{"n_kv_head": 1, "head_dim": 64, "d_mlp": 384, "activation": "swiglu", "positions": "rope", "rope_fraction": 1.0, "qk_norm": true, "parallel_block": false, "beta2": 0.99, "schedule": "wsd", "seq_len": 512}
MLP neurons of a small language model. Each row is named by its layer, matrix (gate and up: input weights) and neuron, and shows model dimensions 32-127. Each number is 128 + 24 x the weight over its row's rms, rounded and kept within 0 to 255. Numbers have three digits each. A neuron's up and down rows have the sign that makes its largest values positive.
After each neuron's rows, "fires on" lists the tokens most often at its 100 highest values on Wikipedia text that the model never trained on.

L7.gate355:139097111136141129116129099146164134169138137111127127163131148143101140115168138115132131119180161166097068140111106149144118183159092102073144112166128124079125158100200144149135110104135112120144105124133163094128134096171129103143120114126164126130141142157098133142103067133100139168
L7.up355:132051148115089175167133097142146123130171130119124141138135122094133118146140151146147128152138121098088151119124131080146124141139111112124087132139130157105156160127158145118099132111123133135157136104109123153108139087105132139130174118137123092115104125160119116148114105107073088170
fires on: " =", "ory", "===", " States", "=="

L3.gate272:129134138098114103137086134178197166144124092102118080110096121114120112100097110138121131106168136152109162125159120148163146142136087136105141173122109168114156130135126153121133116135126138118122118135121105125100169132113121150144153125119130129119126129128093159098131087091130114174
L3.up272:074152128151098146155110137131108127171162135135113126085153122096131114176147144140098134122179164151170134134106125149098154086126127116136100120156110149136083151133152155122068125118127109113163079110117164147124138143126108132144137133124085127149111112177143126125111132092168159116
fires on: "th", "e", "m", "v", "or", "–1"

L3.gate21:132104075083124138133145086149191167145153172147133134107097140147151133114141114094138138117155176139129090115133136118114168170122138117108139137174094106096096115139165168146117092124097129085164118132134134147144102071144102129152105144111107110129057140150113159112131173092139116151
L3.up21:086087134135109131150154159171132134129091113125160127115170121145120110155157132133128141067172163133129123143168134119115156125114078137132114103102091132144091131112122136145089129097089109113125121126163144113108092117135099127123150139095145138132156141108109178152178103135183151123
fires on: "b", "p", "th", "m", "er", "h"

L5.gate78:156120104080177108143116162144142152144079141139084071125107128121152111082110114129163144119128105148145122119136132128084117141149139112098132113136130124136131191071134126131104069122105157167154119134156116112131108169152153132080115119103094149139103131134096104137151153081113114143
L5.up78:144128103120178145127087136144103131096126138190133190147161101135127174094145130104140097168119145140186100145138128148113158118146114093111142097108155111102126181118106117112163101109062124124126120158125103137127125118134067112158107122095180133112167105120099140133140171118135121111
fires on: "port", "b", "v", "al", "l", "el"

L3.gate217:137087157130100143127124100140114140177103154109107091153111126127060160134143113140151089135146090142130151115130131124109153128124146135118148119129133121105144236122167119124105117109181094110097123109135165099087156148152129122116148135152133070103167126116100138098082109121126129155
L3.up217:126067141118125092154113128138150120106048169116116134144108139143115078117098113127126126162136118124067103117129141134134144129206130082144156124150144127163124129118104149146090109134099116168128152137144096159132150134171139123109121100116124134139094083113140113078140118116164127098
fires on: "ly", "n", "9", "cted", "2"

L3.gate37:169075166079109147126124162127143119117132169112160124183147099118107135121099103115149137094150084151108099123117168136140135134118110152136157124103106134121158119109185077116050112141118133115135109088081132118108123154121137134076156138100079090106107093131134135152125133126144102152
L3.up37:098115135080115144147142119123110138110132086097144142172127096130127119113094141149134140123149125103118166122118157102120103149162124146093149130132121118148174141143148114201120152116070156162108140141118134105106088110131131110135118066165109149120113120199067149101142154079115114123
fires on: "os", "}", "ain", "if", "as"

L5.gate222:125128089161105107124141101151174131105110159127115082143104119116123099141143076159096123119116083101105091101142087087109160140131113091124090174132138118151119145127136122129108090102106084156170092112125138099117144152076140123117159097150121105148134109149148158075098171163148135182
L5.up222:119094135139094123139176110153172160093138094121116130106140112110150104138123138123096113124142113133160108123124128112122172155110138146120106190143118102121113129157086122119133108136135134186116126163125180146115163122093103133175137092125161148125115094157121139132119125140118073154
fires on: "at", "h", "enn", "ac", "en"

L7.gate72:133152122115165128110101120140144127129143120108154126131090093147104109105171130112159102163162155124083122113141125151115175160160114148071124120134094160176172132130111145117114111123142128139144140081102118132138136112141130199103133164166125103115105128103163102122102092134144092132
L7.up72:099180110126139105171176136126131124145096125117088108099160124138121103096113117096118128149126166121140086124118122117133107134142161134102136138159137145129131123117090096139094096123144157154154136123119140104139140097155110141144105131123135128191110109119100170168173133105104134140
fires on: " al", "at", "g", "as", "t"

L3.gate76:120134160094107182132186139170106185181145115143095125109076132091149139142167099164093124110108088115130145140145129117146130147147138133133148140141146122110115126099103108133118079134121113128172133046130193126120132130134117119139136127138123123137139141089171120137095167120077133115
L3.up76:134121145132148160122121139119115164112119133133136146135165135082082113134132108220102120111105127125147078133114145141128104113124165102081106151172120158111139118112143164134123106145141143121165110132078139148154118142144116114146123113137125184142128143089120121131136105089108137111
fires on: "er", "il", "ul", "ile", "al", "ie"

L3.gate40:093136120118127134111140154144124139149128162118104087108110136083135140109150122145128110150150107088065154127143138130144148136119192092119131130152167099136112181137136130169112116108138181149089136138124133159122090129123119150110124107144070098111065098093088149139119153144077132171
L3.up40:162085160137130163112110138159088086113161116139141103119129125198121164138156095166154125126159083130121134110139116147158140150163124114121140156139117187125122188123154124126130151165131098110147132098121116073112114124165127094150122132151124097119108106108140119161131143139168110160
fires on: "ad", "al", "an", "in", "er", "d"

L5.gate337:096112129143140116130129104129200096119137149125135154118093129150128179089104100128158106109151089107104130146125106150123105159147154125124100161191134149131122149152126135118124126161118123120192123145112169061108119137117135103109126124108163044138133127140142130143093122161145104144
L5.up337:130106088136177163138130127140128102095133099167112179155149132083142148123156123094146157150140177094099088135125144091149116083142145131143125124111159150101105142113157131085133095095173149128087164127147127097135172113144117127134149166107119147106085133141103086121120114139115088129
fires on: "==", "===", "l", " =="

L3.gate346:129119137157154159113169136131153103148152163138118148140139135085162152132103095141120135121118105108130144157097156102135081092158179123130142139173141134110105142143138127139134148122068155146105144079088105144113142080162105132117085079142125126147102150124104113142146138142087117171
L3.up346:143170123095119113098126118081134117134140130135129119145123159120127121126169124137115154139128158107136136126113066134163171136159160098137118103090125100128097157124100116091172136126122117101150088137149138147130118146156154163148091140116151130115117182140127150129092106212136140123
fires on: "id", "d", "ro", "ry", "ould", "est"

L7.gate64:133144084172114134119098141140173159133141147144097082116116124139105185141128171135140133107124114108109106106164103065115179097163130086098151144138092155162088115163152143131083106066133114163144140114117117103129137126122126148159135111129161086130129113147111165119133137161120139140
L7.up64:165114135134117139134121079152143098102147112118124128124113115108128161118098150129129127133140087077123122136137138112136114114143125116155135148095120130146126136102123124140121077121064136176093167137115099118091145121142138109134108087124176119117163127109147135095123144189139111158
fires on: " t", "h", " cont", "at", "t", " cl"

L3.gate33:149123077129135150106123113108152140127146123069139093158142164121123142085134130096117164135149093125109126067143125118138105113155150104177141102138124123135096176105170101104128129121134086111122113158120098113119145145115111150117130138131138085138133172139134074131103118132081100148
L3.up33:134163139124124114138130173131151082108161100120115112143117141157149139085174164161148114091157122124133196140087145124132146116143143121173154138111088125101111158149086121154169116118131110102090148110132139170151085144159127134131134092096127105134113156105155101120112124160110128140
fires on: "d", "n", "st", "id", "ro", "v"

L7.gate248:162140136131128159090158128185105160085106157120127141161124111122149174113144137129132145117145144144129135135106134147121124120142142109139112137121099114145132165168160115148112113125159099122165089137076148146151127161137113147142109095142126126165120147159160118188072127132141117126
L7.up248:131107172144154111159144141116077146128190106162148109129129153185125124130131114130142124118162097104107115153112122105111163131143102130160174181166125179133122137139130125141130124182126072125127142103134130130111162136129134160118129086166109154117091133097172150109152124142170134113
fires on: ":", "in", "e", "he", "ad", "y"

L5.gate57:106097107150120150077102174132151121122144164094131173123086127123105123135174169145113171149148127121150141123151137115120116125148104138123140129109145106121137098139151117141145120118150110174132135117125132137120094135125115170123119119149142096103154118094147107129116084164152099182
L5.up57:148137133147113155138102145164111109143134106097119139162130124153145162138149148185130128145133132084140109128141135111129149145144140143091131122111112067127087171147157188121146123154206108143139119089113143130115133121142143124149089140169124116122135113090152137155112129117122128101
fires on: " pe", "at", "a", "ra", "ri"

L5.gate40:180141131117139132137142114135167136168091112103115100126064141114138136143149093128146146161124150145122140110123153152104188175102129133157140122134143129133125122099102099077102118162136177124147139125147110111178135109129120151092129112160168110124150096074156101103104114122099128136
L5.up40:107107142092160172150141127136091125126083119104101119111085138140097114091136103130142105124140098094119135115128108149101136116196087142137139117128128135128114138104126098128078168122164166121098094098129128150114126112090109096122114108139115149124131116143121156147122151151115147074
fires on: "g", "op", "is", "r", "as", "ain"

L5.gate173:151118145148150111143143105162132122111120111095146093117104120127161135158156097188189078142122099146112133169118116104073150164155138123128166117147157117115102108111163102125110111113141094113123164135131116137125128128095109103132126134157117150109149119131133155136158147104132130138
L5.up173:143120129126157092159110101198094178130119096141126066148150134170165133120166112164134148125110133182122139154134133080147102127149137132130155175118123115106117103114114139196125115107124140131114144105089123080128140093143105123111113114118119129111095108087127141117132125138111113109
fires on: "y", "om", "ic", "ig", "id", "che"

L7.gate378:114121138118099171147138122104196127134157138176109117146129108148115139106145084161097108142142169154105119122174144109126159123189171098141129131143128138098086136126160128131133104129175115159171110139118121111146124088142099170124122127127111120180090130125139124130148161116111082126
L7.up378:129148147109070137134094134161144127165106158102151145088134126136152152138109116148099095134074146115083094094134143123133121114079122134146146141156143118133077184129118142119144135130094148096151088130148141153166137122170120144171154184135150114102114147137144097099113073114087134152
fires on: "res", "m", "i", "c", "ost", ")"

L7.gate198:130103102118149123139087165095112148144129109171070107125115139124102150107148110101149110151158160150072129136128159112086147134153149120118162095100105158178123174161113146105126142157187113131131142116131134109133151097131157177072127156163140100139131140134111110114107136098118088143
L7.up198:169113143151086131142145139155135196128097135119136138130115139150097117114123101097165119137095138077151128150135142105105155140097131132146135188105116131106116128127124150165074121089147172086132169107139116154150143103155151178160109139166129106130081127110076104117128115110136170132
fires on: "s", "es", "m", "res", "ies", "ers"

L3.gate188:131081121131124166082152104148143177175142120182089099082117082150151094095135126122136147115137098136144118131137160124126137130161132115082165114126105111149171127137121122123083115123169168167068150092114145120115165172129123142144166105143110157126090146130110142103149145111085134148
L3.up188:110152129143136188142112131135154149159175104176109104153148103085182108102174099146103111133110126153165115173136125100124131100163091133138090106122127128129087114144103112151145140158116135099112125173113108119131093088134127115099118109132132116205100097144103149128168148134136111108
fires on: "l", "ver", "is", "es", "en", "el"

L7.gate119:120079114145135096129122144110089129140116122163117111144102130088093165150161114159108119124119099127151055120119120107113123119127156147081151150102119145105168123112091139121130147129127136141142154103149116093133099093114143131094109104156151118110097143148109140134133077146097125133
L7.up119:122090082157159130150109137133099140110115108117130146124112114153070118146174133143157117135082124153117104140127109117113146121157145129092131115125122101116156131144101158114106125144166144080142163139139115101154093110118141120103132127136123105127116149112077138115153078107109122170
fires on: "s", "es"

L5.gate277:087098135105161169089124133123144120121125176140173159118137147157112146126169125104150129126126114154122105154128194116138126149137156164133094188138132127159109143094102115099121073109133121155133131127155128115151110082119153160086162143103071150137116141133117143150138117162173081126
L5.up277:118109146121152127114108133131078106103106103086099087117171093127088156119164170117125136107148136117105156133128104137164087166117133168119111139163109106115169155106123091164123065105080108133118134120121141047082154187110136125128129088159110158126129131099106119103122110145174131106
fires on: "n", "is", "inn", "eat", "ay", "in"

L3.gate282:130146116095111130112099173166158161122140101146117120161130124101113131106141103139110126122121080082101097100108114117144111122115136090127122105139105119135115161147148140142149096137059075129158134161116147125151157092124150127104149079133110075133160158122121104127094113109121108101
L3.up282:134096155087107119175130134138170122152108115169133105085134161142071069144104137135179143120127101123069122139122131130157121146152115105179126099160084123068125093104123128146123104086122095174149106149144104154140152126145124119119108101126122167134125153136086138114124128133149107157
fires on: "9", "8", "20", "2", "0"

L7.gate1:151090142136137144112105139153119160149128148127134120139173150133143119092160152127104133129146141135131126153124152140133143135146134154116139106125142128135037144149128134096112108106154131142090194166168130111092131174098054158139132124135115136103101146109136125152086134097124124157
L7.up1:104121159143093111133135165166177095139159130108138112111143099139138119120147111156150097148084099140140178112098115134136146152153115110143109135134124170139073126116129140106156101076153133119141114141162118094146149123111063173118148152098120122087151159147104144157132122108139152153
fires on: "3", "0", "ear", "2", "er"

L7.gate186:176113111085100136125136117169129132152154170128152132122151159108172120084112120119108104118112121078146117148188075119046109158120141137118094120129127086095121163119103124094127126107122115140113107080144136165108134136120099101150148124129088095145162159129136125148098195126121152181
L7.up186:119152095115136139090142181117143119117098170094163159120120133125084133124124117114136135199150129106194123143135152140139158076118162127116126118072162111093117125086128160114180130122114149126134101121111118177137161084148107131157141146082130118109106160134100144089114152126135112140
fires on: "et", "ut", "il", "er"

L5.gate295:119118168116125141121175104111136168164147102124148139144132118143111134132165088118078146153100147143157124140108137130156132113102133096142115114124141117135079096139138155117121134126107119123166130084068080154136143132116159136132153155143134099080129117120149145128113129097079119116
L5.up295:167160121145080159111167142132103142181183122116093124125144114172117184145138072168119119150128111132129108165150170082162178140145162147113118159096147127137150113119156161146119099128137109097120142114092112131167195112105112083145133160090160127105160156113125099175127122110103170154
fires on: "im", "ur", "al", "ie", "am", "an"